Part of a small language model's weights.
Training: a variant of Muon for these matrices, 427M tokens.
MLP neurons of a small language model. Each row is named by its layer, matrix (gate and up: input weights) and neuron, and shows model dimensions 64-319. Each number is 128 + 24 x the weight over its row's rms, rounded and kept within 0 to 255. Numbers have three digits each. A neuron's up and down rows have the sign that makes its largest values positive.
Before each neuron's rows, "fires after" lists the tokens most often just before its 100 highest values on Wikipedia text that the model never trained on.

fires after: " s", "S", " S", " B", " c", " b"
L3.gate367:128097136151087129159138117107119088093097128096118115123154134143122131142152164106133066141160116186104089150090124074147152132111104130137126116097190094134182147125157170157170116172109126126135132144114135085114133086126096118137128131177144147131118123127118191094130110118081120141137184139155107112172125136134161143151100125137152111182124168122090091127108126122137134111199134166107127132134169155119097142103146153126144142130110131131138116109118111120120108133125106117141115149152116141123151151124136083152164173165118084116119120132115127135142128144101133155143106124182127139109116119154092145152124116100160151133108134089114123137142148126153154094100131138122152116138116124150148094160107150089117165105141132165098144105122117093108176109142110
L3.up367:088148156117108131086139142134112128151120100113131175177132096151152136164116121118089153131112109105101083142086107160116150082130145107115120153173154192150121133112136130140138060175134153189150099154129141123125137151115089141103147154121137145111137122142141129145149147142114147082154090148152107153205124148098149121140128100107124104116110112157094101128144093131107123116150105157147100122095129155179106150131132108129119163185138170105129107138112108134105129117140127128107133124129120111110111136133083092114129157130144143108162117084125121152156121109147149175107119134157109137144111112134102093134151139115145121109136117139114138106129152153157106191148150124106111097152148134113119085106104100127128135167130149116127178104146172091083067134116114

fires after: " S", " s", " W", "S"
L2.gate329:118115114132089091088128128120092148141144110109127114132111127119131127115089153144115122100097155139132107141096128160078139156124118142121166132125118087130165159159106122094173123123146118142120103147108126138114086125089118185108132121101104146131109113171122138112115088150143130199089124106109130174102145139161103163150167116158096124144152128102120120118127170106139145086115115143103133160120126106108114148090138156105126142135129109106102117119118176134130112076155146139132140118153127102136102127074128152141098141109168123108083160138151163138146122141137130124116097138134131115155119147152124086114111127126116157154117159131118168113148164134148129129126112169114117087116167125170097127135116088137117094127148105134150143096106092136123166128119102
L2.up329:104123138128158124130156107105120183126133120116107112112135135131114146114170108119136113103121152105111110113096137115123148106152102116139124115173122102106122162123164117140128114123154109141172108126136139095090104109133129128112104069133113132109100161136147160099119140094136159145099117102158135098101080100133142132166162171157108127149094144124139112081135100149111103178094074187103151112160135178132110167153150090170109107100137114181112131148129145152149131117150144142162124124132137123108124130139105145130136103110114109116154097174184135148096084140152132101141080141104123174116120154104108131100118114138102116129118132169158080108100151160103108157146118120163157135107147118120178109111124130152140182089157089098147159155183128144080104092126169

fires after: " N", " L", " New", " l", " all"
L5.gate552:166109081161135105126150126174095089135143095130104155119163135121132122125111095174136114125139103152126121124124105083163134120150064130113153103133119101125115097154094122091131096110105119137078091118110124125136133104147129089110128146132091101160072099109158163126153118107121085113121149108130116110139130111131113097126108124138108157151142150169125130131144130095166149133105101132173151154068140165105127149119127212140136122108132146165134101120102141130143112123120111135138106130161133144108185107152107126091118096142082125110084093145119161147132141081143122130082184128090088092149095119113126131148118170083132153148122155130080106166130081104130146150152127158095110153136119144095160110141106138127154151081114149127163129146106109138113137088123138
L5.up552:150163112108132107102127092126101110204118164137159133108137102135129117162148155150114112120137094149110117145105128152157149139126119188168172114148108138135096106153123125101157147100123141150116179117110110100136168098144118150139130127121114118145146125112132104104124158119159172113166161126065130094084127145112150104124150156140121103140159117173075107146104131151140139090124096177123097123154141186135108152151139129120111155144118139114142132129126149167107163072171086115104101135111125130119179134106152135119152160112103147132139122149138136078114158142136146124144088090092106132143104112140137132124068118107129156115168157137123134110147110120103139133080135118130137096092136131125136115139127147137173173149158133134158154171084112125129151161120091

fires after: " m", " M", "M", " b", " B", "m"
L3.gate201:113086110120155132169135151130098127167160153131158154106145129117088117158128119102122095170101094142132150101122106125135109117132120116100169166119171136112175177124161132102117179104100096136091095118091100129159139143144113073131173095152107120090101174106104121125122124116131116096175134115141143112102105115134128132112149106150187107115137148148126137149101142116119123131146136103191096102123122136102154115122149136091139103113133134075175122109137136118135134109101092111095153103115138153097118141158157103127150106110106121076106132114122130181111194161130144141135146129118112135166115104115098139116118114113141097142146127099099166143124098110129107109151132100137156120075127106156154150101097146123133092134071120160182128106078125130124150136141097
L3.up201:144124123145148107106148114122136136130124143131117119173129125106136155154153078125162129107109131071117120134121091105183128133159110148098140161107145146116132162129097140140111139122125100119112136077137173131145119115123188098128167126142107092131097145129164131131093138119138101137127157138141104157159174087141133172129102088163134121168139167135151149143135153087124104138098139141157093119105144120143116135096081150091169109122106145149110116137145179129071111193117140104189142079156118155126152130141188173164172107113152136130128131173118083167121167181132151149138138113137112139154113143110122096140110129108147134098127129162165139127161099142143108133132153152162126147106107105102143160129140093134107109138115105123124111118136144146119134124111093

fires after: "R", "E", "L", "A", "C", "O"
L6.gate497:149100164131147123114126086113124100107127125098138168163150162120167064170102088088115102143125166128190177151114109134106161128110115120098178129162060185156143164130102100113128134128146141113124127115131147124122137146100107122148125162118088087098141141115153179155117153096186136122159127172133166154129123125173189125132128144129170106158110126105133119148171131131143134109111109136094114138100119115106141134137113118124134134111110110098133130093124107119132144123143129100086130133124119128175106129128159102140103105138149124151135180140122164079144084133106172102125125138131144098058128172126071134066128126109089125130132094095102136085145145142158129119111113153139059137143149138141128136138153116112109157162160149110142125173138123123149165132114123
L6.up497:095123144103148133138125129132162130127106110154116107129131098083163134141145161093121125079127131090183112131099120171120128150125079131088141140083159128140122089102150147138132150076135164123138193132112113156129153143117111139132126117150170115129065158158114134151102119130144139118136140152099127114148130165174100117109077136180123146101124149168060085122167157117137152124110124144141171107151136125102069105109143082123131147157138203170117154164145092117118172138102130147125178110119114118097094108104138159165143142159128147128114111123144114125146107149152163170125159113114138089124157125139168086152115117146109142133146135158115155125124136164109099105091152148113146145144118119110120138110110104127125102087170139091122116125102148146152097133128127

fires after: " h", " H", "H", " up", "h"
L3.gate130:093119152158146130136143147107108096110168138124141120111142103175125153152138088115098141137150098085126141112141139105132100131109094125148080112151108153135127151114176125159148128112148130151138135122117126179103125138139081120113113137103128080127116178131117125122058141121120104115164101118184092099126107097144062120153131152137130121072138135164106154133129149090123113141121079142136108107141151141113100084123058123126069151143165118112123093112127118136110157137118105115110116162122121137160103122133127132080161166136101159120172156129121116140128127138129087105104114117125135131140127118130175170123148161088093112157105142090122101163103091119128116128094152101135109096103132155166144158120119152115144118123115099154133122137103162134157122133115166
L3.up130:116136147128163130124178159178173133098123109147111109121138182110122097110182126117158154160148129164136183137126128156104172127125173139117133142134186112137128173138113120081113118133146087110108108143108139157149112158145093085134094160133115135161105107127176142117146143120109131104184149126119140128176111128118167090109141114124174142170094104110154106144137077093100137118134151089153109124139143108154099154109141077106089127128128114105139145096123196144106113207110094156099112129121124128120141105104142133130123130112113138115121124127081136119125101132137115156089133125159110134124116141128111118102136073166110156065134148128141114096094124111135137121153148158099144120137135123162128107138077120106159103091102122106133127107140134139133133113114118

fires after: " b", "C", " A", " B", " a", " the"
L2.gate631:091128167145142155135172147131132138122128143098109093170156094105156109115128142121113119164121106097120124171103151111129148102096170075106118101149129127143150121093113097142142138148144160107139139120158133121158140126147128124151125136097138127140149138143140130145143052098130121129164184147121156121131168124122174154117191119137167116109090152083171091088087134155118134170123128103130106105144155136131091139139151087183074126123120118097145106133118118087097129113117121116132120114121176168110133144102159146153143099118138095119095109102141158157148165140111108121100099145152150122110120135141090113124152136097108133181145080114144125122133119104133131107150079154127146119127155127124135153154157062143094108166123121177150142087138103152130126092148144
L2.up631:140140165171136113097138152095128114131110133114131171146113074125132112125097170114135137135144117120111152125134114156158127127142132135165088100157106139116145101173105105104107106109158107139166159119146129143129110156152150108100083094110149138126100123135079134152151118116190138171158144151113103105075132170134120145141142132114127156128130103105098126103137138104160173159145104109151130131127113115163103087140151125112115166130114149106092116100121124138117149118149183107118158163146157115155099159136100120100175120148112131126098142117107148126142152112143182113151136139163134134103114156126088125124126103116112137122104150119130075147122096105134122156122118149126118123160130169169070092106118117146104097185101155149140094100131089085135102103121171

fires after: "av", " Cal", " ", " C", " Mar", "r"
L5.gate480:161138159086122121143169130159085157151126111108154133134167084130125106143091151132142134176130142120123121111151122139125183155129149117116089146126157145137159097132112151137128125163102134129109109146146105129096135126112139126164179152133124127109142176154140108118165148124102123079106120136098071141104167144116135137102103178119181090146124113156143129144155098136128148170142079154130112134101141118149130134132164106158137098173141161109149172149085114137100122148113121148147103135100112163130081145103119104106140124162108105116095140102138150151153093152153136122148134128121122153131149118106131152144108140146097113130098164156116129127162145111116100175145118137153098087117180133163150106144119132130144124073108125079063197088102154137096095151140123
L5.up480:128094109093183130113098102145113175134158133114143163117140118138173141137141143096174087082136147119115133095173078171093136137130139135115129153150155045116123114121136113136165132126089111158137108120145083148130113084098137113093106130097095126106153168112144149151152148126125170098125138086115143114147111110149133110135102126140124150145109130164131111089138129120127125161142135163079124110132131125120145095156150135112142137139140119089155153123133138096174095156148102121134107159113136188124117175148132204187181090133121151142132100140167144159132110130111154145151125096135121113122161095168145103134128138169148113116115163171119117133116153138145144168072156093153152131123143138133162106148118163098130146148146114132127147137143140152128104142154121

fires after: " W", " K", " b", " B", " g", " Mar"
L2.gate164:104149105155140131137150120098155152176136146160130118093096089131138093149126104125077121117134160101101093126115116112140143143136121079135148169114135127129069148123125094155118158110113146132098188149156126121121134159124135183133118110100105117132116103110126166137166152138118133142105135103112118157120078107140131122157188116157153108178141113105148147107109120163136100130080106124074089121156139153109093130177124119110128131127188173105137128166143120095163120136117169130149113108146118174112139114116150117119123156095106101085106143147116144120068094141150099092107100115168124206127139116124110113101139133069136107124135127123103129107139108131115121113145104121142138117120142112114136140147145152142127131127090128136154112103114096127090113124104140
L2.up164:142132136155131080098130147150165116101096100090152129108105110116123146121157133100174136147125124136115086172122138176149161101138150143121118154135136127146123165144137153129158109115094146134139128124173115130113142103131148106132146148123121131165164144108112123115143146100141148149161164177128087138141136116112109145079116131162155131166125142154086162129103141099150177179098106134172137149096097099103091114122121105128105093149141125109164072118141140094101103183119133125158143171121145122167140094128128166134124127085134117095144092120130128084135155170136103094141155119113150095101134157136133100080079170122112117086100118150154098115192130150107119127117138149098127140133131106158131137146118150165127160128149099089140122136096136110108124117076168

fires after: " l", " H", " L", " h", "r", "l"
L2.gate549:111105109198153108140146082154116119159111151159156145117113147162149111113091130159091125165121169119077138119134125121160157114093138123127116155106149132139154092117170140151120114082102131148160131126181127104126124177136118137147146089160144155129097161087160119140105139131111098115144092120069096097143133178107174154092160154121168114131170127106113188138141097110148152132133150141106095131115135118171164117121129142117118125121081143098138122149125141122137152135110123089131134142114097132158149105129083170116081147130125153120147128123151140139095133135124144115120112119107110146102182109169167156093141100114156111151127124056133150135136148119133106166139090103125106123113147140156120143120131147121153131157137127141128111148120125146116141103126124
L2.up549:119138105145138115160162184137166154121132136132124114123153143151105121137084123105163150107119149139143176119153169103082146143148166188108147149093198144136129130169111075153113150104108147147136115138186132131144169158125107143142112169104114171134126125118108116090122089176097143109113126177094126161142148124098116095139158132122086148127103084171097123132140148102133129130158113171119123114179142074113113140095103118154081121140127114119188146088128141140100165149118129110125125117126081108120112105142082149086102156129125145165124110159144144099130186142142110187109142143141151123122141135122120131148118133155157124130128157131145165105124158102124110140126113118089110117135130142109088115095126125103132156145102102145094117111080125133115172165129136

fires after: "A", "I", " Mon", "0", " D", " P"
L2.gate98:138130138172100165183170106136121114179152084069143107080127120145124126125129123128172143117107118133106120116152145142077171100135134086135102119129087137130137117126123161127119155165104121100129111111099131157096112099089069159079115162131125140079143156130129149122160118101146075137149128110130176126134139151143146142122123129141129131108092135135094121097084159107141155178137146124102095139084160090126120111087117122174137115129145109089138106139164103097120099134093120137175141144137141115113145125139148098116148110092123124105103143154105124098108096106109116153088133125119162124124145163155144092088142134130137120184139107128102113115134113123105146160118125137125146124077086159119080158126142103099130142129177101147137162128149100133135103105111095
L2.up98:142106150177154115170132180163127116145141116160169133141133085098111114116116149152113182152164117092088142087130136146157109099114147110115132151129089136164154094159103168107104091144155135100137173133116117116137137115125135132122161117104145156089120149121160094094158133096071129077120099147114119108091101116087132141147117121125143146132135129164099122152143130156119122123122134104143140090114120134134129113121148133121093129150126118124087064096131132125117111100133125107152093098153143126136112135119134110109151121142141141093135104112111168155116118114146082161125138104116107104143125123149116128130163146120093150138082125134139135156144137092131092109170110137145128112125154125127149148102128096139131141141178119112093113112107108155108132136140117

fires after: "b", " St", "l", " st", "r", " Col"
L2.gate67:168122121121139093174157118108103119135143130150149168107121134113159111103120174106110136128115132121120157115142142166130153111137112139082129147081141141131156108117083076126131138109164139110135136108143105139120143095126074101105136174120144108125176159135141093107114119090139150120139131131141117127102155175125136165139167120135128166125212143114135144139149141150134133093103154128168144151124131117113153166107152123101108144140073138136126150127097113134112159124148124155100093163149156152095109109101124121129127120117125130091144153109129128148084136157084115126145133106183111122112135120171160102129103117077128115093116148113121119148094073152142126185122089135143154134127124171115091124136147122113104165072092130130158104163053166134117127155142117
L2.up67:156176113142142137176151144129095137126133156145114159131153153120129148106128157089097113161105145112136159162113149138147159110171134110101151117063112127101136099170111066145107118127124114097118149152155106127112152092146118128131124196160118148109160129141118099138122128101160092137128126134157129136132148212117154111112141151124129134175145156154156128114129126098130104104108135167189112133114128127128143160131133137125130145115118115107139117122132136133112158109153100095115073148119148080141078117123139092128128113113110168121133186119155173129102169127124153144095114105108120099092123139113085164144136129151172139103099124131147153162078133151105123192135114130108143150133127135137111126119113132129108159100127164180130145143117187136145093134103099

fires after: " P", " p", " O", "U", " F", "P"
L2.gate600:117158146139095125084130135115084150126146102082154112157128117129153130111129117156083126138114166135150134135116151089131134128136148154144159105112173137137149104168153144138134124142102137156123167146121165127110078115160109111118172105126132122126129135165145142107154160125114124155117076106130201139119128111120086127122176138149129131117124120077094130129136143070138128101136163185144161133139173139154136167108131089137158111108128137144129129150098131171140143102114137163112159134129121189157109109088160108111134093143153124118089135137071173149125131130093135132180075125139142116119122117149131135119109087109133103151141129118151123135125115175136145114139152193095191154103143095155143130154121111160126128100134076087171113125116129144125103140130110
L2.up600:135094130136117061128126200130140117109124121074167129117105128127130148129120157153117146126131150154173136119128169076170128121135119105164110136137153080097146136160152154128092150137124150141132161115113170094121066145107108149125172126144107116157158102144161152144103157158164118137119107127119142120085125165123136129124144127171114131146126112127161124147135127101156130091134130139113085094129155130100119141097138142163144095116119156124150132104109136138164120119121152140121142141113108170147110124108052133123165128125160185105133173144174122115127137101112138102150121097145110076139086156093137171104145111117188112132154130139155141109125137088152110170178134181101139110147159122118085174122087085135102116136114125126125098151108170103150156148108132

fires after: " H", "k", " C", " h", "ly", "ent"
L6.gate9:097154084134166109089143143112120163143075122108102125135145094150153098094170112168133162106116084154131176122161113120110138152124101138125147134141123129112104072127124114138099113141125165136118143120140119107160120100111155135117191119171104176180116136086115108165146142157082144110124084127112086127145111134115138141149172118121101119158117164127107155122132160135126145131108121181098132134123155104134164114143130138114109141159110129112122148135145122166184119143140123170109171131147120125123082149130160147146108131139122163147176116123164151140108107122115186142165129140162111163117122111156153117091118145108130163121161081159148128136131120130122140106132140112124145100120152170153191101100105152129149116154136092149087138104105115107145070166116136
L6.up9:098117170103151155162111135173111151125091137110114128119150127125131128178130149112137097093129110148144198126123166145096096095127101134115160104163168100155099124145122136140125123144125142135109139154103129115127165107115116080105126082114153159178164118074127102143103119143113151112114099166089126130145125117121137133124127102156090106140111115134145103151091110137126122129153116166150151094172170142098131106183105095065076122131066098125091125158113112168137108139166124127159139153161103128123117095133155167116110083157113144144118100180096142133102104131122107126150139117119127165121170133093112142118106083151108134150124138098085095127140114140170108124143113123165150115097154172123149111109100127106171130123116150125168130115078142152110166174165129

fires after: " O", "O", " F", " al", " In"
L3.gate127:080129111134131122116110099146098104161149093105127127148143138130133104121131121091110147121142111129108169101159090134092120125109118104105152138130139133159091172140110137115137121108094140136152126120106089106136157140126119105134127177192094151105154159110160186154113146112142086149123063127108195117100114139161094145127142149132139147124122163114107123110137145132088119111120123144087133083136150122151140151142111158088148156145154103119105107122120127157108154103146140121081156146145119148089097145146103130129123118171114106132084132185107136119094128128118127148129112142124202130134108107170118151125089148116160163149126134147145126134162118155142125131162128082110117135138165112124125101146117112149081143140137137120118124097081165125113078146082107
L3.up127:153128140124102133119105173190116078153146143098133150143158154119120115125170106136159121110139156124113147095126126182114108119133141150143173119111109112123110173157116156104124147133156165160144108120122102165131111119090108099183141147106128126122084128126106134139121092130101105107089100109140140100126126139138080185123169151112143106120150131139125140155132104107103147133126092096142110108089144140147150146108161129121108140154121149088134151115111134135145135104112090101139145123131110129120059161136081160130137090087177155092142111123109139111116180131105104150136141126148120109118125135168156155095120141152133144138114135136160137117155125104081106178121147108097147127139141112097105119109110094124119082127092138126098143178082144099128129107138157

fires after: " b", " B", " P", " m", " S"
L5.gate280:138150173104102157112151109083149142135104139123133115154186120163131126100140125131131112153145170128107137141154174134148116108117077128085130146132158077127100171130166131148101110114129137146099117114096085121124137131130134127160131128140141102103170130103099157116119138119117103131122158132172147163160166083155097114100143145124141126128175114064079139112136138130111109116124093101151155125176162101141110181090125111148160126074144152133128141106143127100096157109160154166146164126154142121134169068173136117129152121151133090074130109143115135134091101109162105115173119118110131094118137135121127091114151136097092135147135142096122143099155145122099132125138084120114142121101117122091169133136137132125103140098144118136117138122136142127197103184151154
L5.up280:132126166140087107150124121130108101162114129123132147082136118102152155068142155103142132157158127133127134093175178151117129095161153164088108168070129104119149107144090140135129130098165140106157128148104123136165142078121139099108132146135162129134120111137106121103120125111108120161192133126179095127098122129099124156121081157144099143126122172108074156187111146152128147114099126112102163142098124129143126123110131107134122124112110145104149139123126128115084135160131155199176152096118128110156157158125118143128143098137160163081067109159125155113094125163124130135111152103150137116095101130101120093090168123143131128142092139093130163139136100118145101168163126136109138119154168129124132105099145157139117128122138165082134195108148145122132132136120139

fires after: " O", "O", "ce", " o"
L2.gate263:174118101128156085114133139105108114128154115137132152142166124089154137134148134126095149121108101149096110121092106129170163150134146131183150132122115069164136154192162166124137106142148112144154121153112123138127097181105149103111103123167130119134162114106126146118129127098113110114131158106128136102127102102119106142121148107095149140170125133164115142147144088145106164044125152152139138101143104123129129125163151109130096118140110135108133081131130129182106128109136141113100125157115117192130129077134126133122165134171145094122133136151107149149127132078135126130145160075134180123114097130135128130152119159140130120185139138125140130113121147152129125140112126182134145104156134093133137122152131138129091095132163088105147116163098095117088107127116151
L2.up263:113098073095177137093129124159147113111118096123166157111142117129119112136122130092113103132079151143107105117131116166136141134097143137104123106157144104154136160171154121141137140136149142128150070141053132125136124150132127073103139099155154106130128162121096175164109123087115116127152097130130119112130117113144076133136172120120117111121134096150153167140109101104145175088138145099123124103146144166101133139108161111168112097159122119105145152116121138136139115115138102164090126148184117143126103102097128114132126122113186096136136177114153137118134090132117062110152117082129147167123119087157120137119101143126130132137132140100133159126130130124148123150110097153137154153155126153128160108122096127145101069125141132079094134109099117126101118099092127

fires after: "r", " F", "l", "f", "un", " Mar"
L5.gate383:104141114161139155136114155128062091144096119112124184152138169115116105124106137098126103144143142117094124123114134148114126156164137140119107165128164106141127125122095119103167133118104129162099166076114132133142108135126123145115123136178135148096123178094159129109145100112153080123146138156122085102120146134095095116109119128166148095143140114195131116122161087092112108176161145106129110128131130129130093149108155139135091077148121113115122132149087149138123111119146070102097129128123091134120109134095153134128131121129135151111131140128127155129111139111087122108155097099161162178131115161105099130175112131145126137129118128140112135111095129136145152136099087156111140118121113106174155116120127132093140135187115151105101138108103178127130130087170126
L5.up383:117165133100102155094133130083151151142126149158110082140170129144102085128133118103114125134126129149105139126127134142080132161115129125129113128132115156093133166156107113179109109114139099133114140127125127132136109105161113104122145129134127144123113104105156124101130111142151147119109116097109130076118125091083108137099113155140093105098126142162145137149117149091104094161139094088146114131205149093121080135092174113137115092121150104083128123140096162129157120118186121135121124122146121085110145092131178154091114128096146118126188152097168145130105142129130066119153128143164138143108126113136130085137123149150171147101152120123104112121150089128122125163124124126110140152117123122153114095126117121133140139106165110163130116085111152084122121134120133

fires after: " |", " USA", "R", " S", "E"
L8.gate543:163122126144134103121125087131141152092080123164161115127149157119109100135118088121056151117162149098144119166149179118114167126114127113100168097136129162140151156121115125101127149093098092132118127109161157088112173157157160151071132154112141128106139101113124127153133129133095154116138107160120122153135104075135121112133101129156175135179127132090088122117133147142136122101106108121144142112139173106152084120116092135127112163119144127145125118094119110149149112162121128133130117095146080123129175142129090104139081115157125116168112112150089171086133124090087118143095116142118133148115167167082120105146096127128117147139105113127092123121128122157137167105124121130131081143129148110140151110121139147116137136182108126114153145091149104117139097091140124
L8.up543:106140116099107112092124168177130143142115114110073173108133114119125137115171126133127083143111097167163160109133094137129081145126135148148123157113149104116129104132189133128084139130137155139166162110094112153141146153150071075110126139144067131146140122094102153122102105157149153149187105111094134102101148147120141105127148146067135115082133151141134137132136092103136124133128110142111129141097101108080091139112206125117139131086117127115118156123133133139168136136174062116145138128117111111131102124102103106133145142128123126103140137063148095102136133117162141099130151128126140140149111177119135146132126101121104132092139152125135094110083123167125134161090142147141169117085113148100130159141131126128149096133134133168093163156137176137073128144106141

fires after: " N", " L", " n", " f", " P", "L"
L6.gate384:136129168110148152104128111088126095137157146101104116136147099113169143136162130129143076131118168087121156131098113089106125075191121189138112134124136111088141163130116177113135127101105077148128138149143143135126114069156140150151128118147115157114126146111118164150111113159143156134123117122132083111172150089120092125102141165115123105151154173127121117117114132076128125134089139147157136147125161142113108113103168169101125157179165135115158106112115157115103125149097092156106128135127154154114167150142126111133085097133091162140113174102139093147076120128139129143118100126127112113148161080089107146106098119126182145154185150107096129132100142097136173170123138130145142130110141122115141095124113131119132087106121140149162107082098109158126121166121102
L6.up384:123159149101154118098140139144126095103145134123181131160131121138153109153119106150145125129126148141144115135108126117112125157155094154167156131104113129121143127115131164171182181105137125134152115117088145152118151122103121131130082105130136118159107125099129116133169131164177129157148116116137123124123129112127092098137149139160214149134139147141133119074139147077099115101142117093120125149167116150119144142163144140106129153111142104135157119143118143163117185102114077121137135117140155119168111127126106133150069127074101101155135123100149134145041114129153103148149154122119136121159143122123122121121082116119137199148146125099161135155091121145157119164103140097159153155123123164096146085144120135122149117127108110138137091110080123146130123155131112

fires after: " l", " L", " p", "ap", " original", "ar"
L3.gate567:135104127154098138163136119134124145130200096113070099099141098133125160153089108126178106113101170101088132152142129116154163146135124126117125133138165100103141144180120112124131095110146117091133149136151114096106117167100159161149133099136128135122060121103153129127112090169098140128125149144156134168121135124157119129162160133123099128114115107138164164125182114148162126076122101132149119155124135120135134133083162156119127117112136107120171124137130199133119120098131108134109113147103118132150110169093088162119086103155151120137121099102140136128089131146137143128155122106138116089101105083156118132132107142101164150169118120121214125058146117112135126128120146120132150142143110106141152127136102144091106121136120157114138091118111105115121155143129151
L3.up567:128082133111108145153109135091166108124157105155127120167128128114117114135078153110147146123152146113115151123148139105132103089164142114112171124107153121142137120127087147064104143099112101081091145124152165135158133096126112145125116122152095132118096110093118154106116126165082144103137123117100128126118138155123122107116162116130132115177113145154144132154117118165088120098105098124129128156151145121180108136146118130104117163128088137133212123125068147133118152139128131131141136169091156162153130120160076116130093110121206102134139144086134120098125144119152117161126117154175100136117133121115115119112139154113156074108123172115149150067166123146101148152126125137144140099147189120086134106148170139137141089130123113156142086129083147132116147086144137

fires after: " s", " S", " U", "S"
L2.gate206:157116177135114102135121192118124164109119104149124086126148113104137138102157149131115140139129085135158109115118154120130143145126125121145118102135201156139164160112096177144155148130135103109150119113133171096134139119118091111149114118200178086116120142139164182102117095132162176133134121130207135107159146142129153151152121169134146125131107110141100109139109135179099137141173131111123125123120154136110115136117122137134120131111169118118100142154099158126124121159098146129094107130116154136158086103085131141110114112130135082116127117180141090074125124099123099130158120175109119108145100157137156092148087104112134093144189171101148124148091152141127110136117120141112154099186115121133134125129155087121122130100143089110102142129115141149116170143158142
L2.up206:108160139100115139116145150113125142133099131144133142102169134155144151093141122127127126144193186173116113101097124110134144162125105131142163126131121092100144166127130144163137146111125089097094142130095097112133094134131124127141129161135152102154163147126134115137159117126157147084085109181129144149125147125167078119139144117130129129115084164121094113130131152124139124140117089144090105124106128120131099099155135107102086150157133085192108097109150169158159161130145119157178168173093101088182181126149147149117078115119087135121141156148124104180137123161130149165121157114134128130115116117123088159123101160133142092127119085155147169129141143112165105139117124127140140096113143108135132111111128088133131133141133115139090090122131119083123079128099104

fires after: " S", " sup", " s", " Sup", "S", "s"
L2.gate543:159135142138127120134169081122145115115110113114146122103166135110151092127149160107164121108093137134112128153128132133152100112153137108124136148147110132100112133106139153154193109115135140135161123135136092116146111132143158107130138157137142150130106137157118169155112144105114118102145146111141158147146105160072144102123125108142132108121105111143159096159157111122125102147123153166140134156143135144094107168092140115103124136164179100112078135138121197114116173162161122116137151174147119068117118148099143158131070143129111150072162145150137076107105106097118087121140115097131136149150137077097154159138127118178090167095113107110123132128107129147134125179137159112180113154147134127153124141104103133123107143127125124171144141144125104116131098125115103
L2.up543:127109135089106154151134120123143143128157110090100085115158113137147139134130116148117108119146175131130116129114134110153150183156122065189142151128102098136140128132123142139153144135125190152180150141143059081159096095149093104146105145127102126101119185083103191152164170120109087146120111107104112147180107101094115155129137136122139115149133087116120098158138131130115115175107160114117143147101151103116090142099169133147147127158128122153119107124112139134120111129121134137137149097128128123132133125132155148144086109185125136088168125157115114135134093118133099143126115157107122169100152107088116148100151092206112150101128153122110135140101129128104160113128146112164127135141129117129158122119126138101113167107150085142164141127143110090116134134120103

fires after: " A", " B", " U", " Ar", " sub"
L5.gate9:111159149100123132134176145093146121127147138102178138127134135128158097139127152088144144150109076102119136117110153100137114125158129105125157131112163166106123149105106124104151118133133105113165166176079132095117110098126157150124091160101168165118133163112115073107167139136143171108128107160105188143104129141102130153118130153161163113131104135116130157123115089143126115137081141125127146110093128160151119172138172117134135110124156108130127094140153118105152149143138112116161145086121171137136117094130164111084078143131150078126142121082162130107122126127140094172093139124098128121088117149149115142118121147124089119137101063135131117148099134139127117124154123172113129136119149115095115100164140155147108134127088104143114089131117107118095148100149121
L5.up9:158130111126082122113112127158113132098146146149123141185182117127112161166120105114099125142144133126111097108088088128159139137140127168142137099177125141136132122143132193125138136120132121104157118083121118103136123159159145115148154132130119113081162104169130082126121106084134144122150130137125083090117147125101140138113113082134092108116134131166118140116161112124145098131138119094113122116117099132130112112099134122184128120121123141093132130155108127129094109106124104126112195102179170092156101101147148127155160123146116098095107148133106150106136118175139090096163109110124114156157127120137141120164090146129086110072126134124083130127139129139118125147129120113112072125114092108128106145159107095116181152170167098104099133127154123141159126128121118

fires after: " S", " s", "S", "s"
L2.gate45:084151155114134171090156130116167142068135120114100115137144090103126145098099129133165140112111141120104125159121129106150126171122128086124103126100144108147146122130138124176213146164097122098151104120112073112137109098090122127092128126135130098160119143130159154128122115101116150160101141126144134143157115122118135180130116141175167153156088161126139108136129128127084125089161135130108147112144118138103111117093114158155100149094134125141105163107138141104114142122129146133095164116070149128144137133124157137154106148092138096095122153122141108061134101113127124095158105133156131174109108147082099144123124116164134138122146134104105118120127168129155099153145106126121101113084106105185119115156128119108107156102160110126110124133142122172146115149095124
L2.up45:100135139093162147130155107135116155111143120078095146122152123125120104127088113108156091147090136132093122111103117072169117145076129115168089125161138112140128115109166190143141113148091117137160117115143118146140109102108111130101091164097142145157132148110119135117149115119125140123087101119170118130123098129134160116110117176146097086111106131138118130136123152099111150102136124182074117119128069127124148149109118103152092083137133114118100131124107177115113130162125142159129167147098079135153100176124095119154086125097103129095123112117107115110109153166097119122091110161141119157130146114135100154112134101145162132130166115128077128153132167154144125155128125093098117083132141124156121147122129131112106163140152117115151125123098064167132107128118077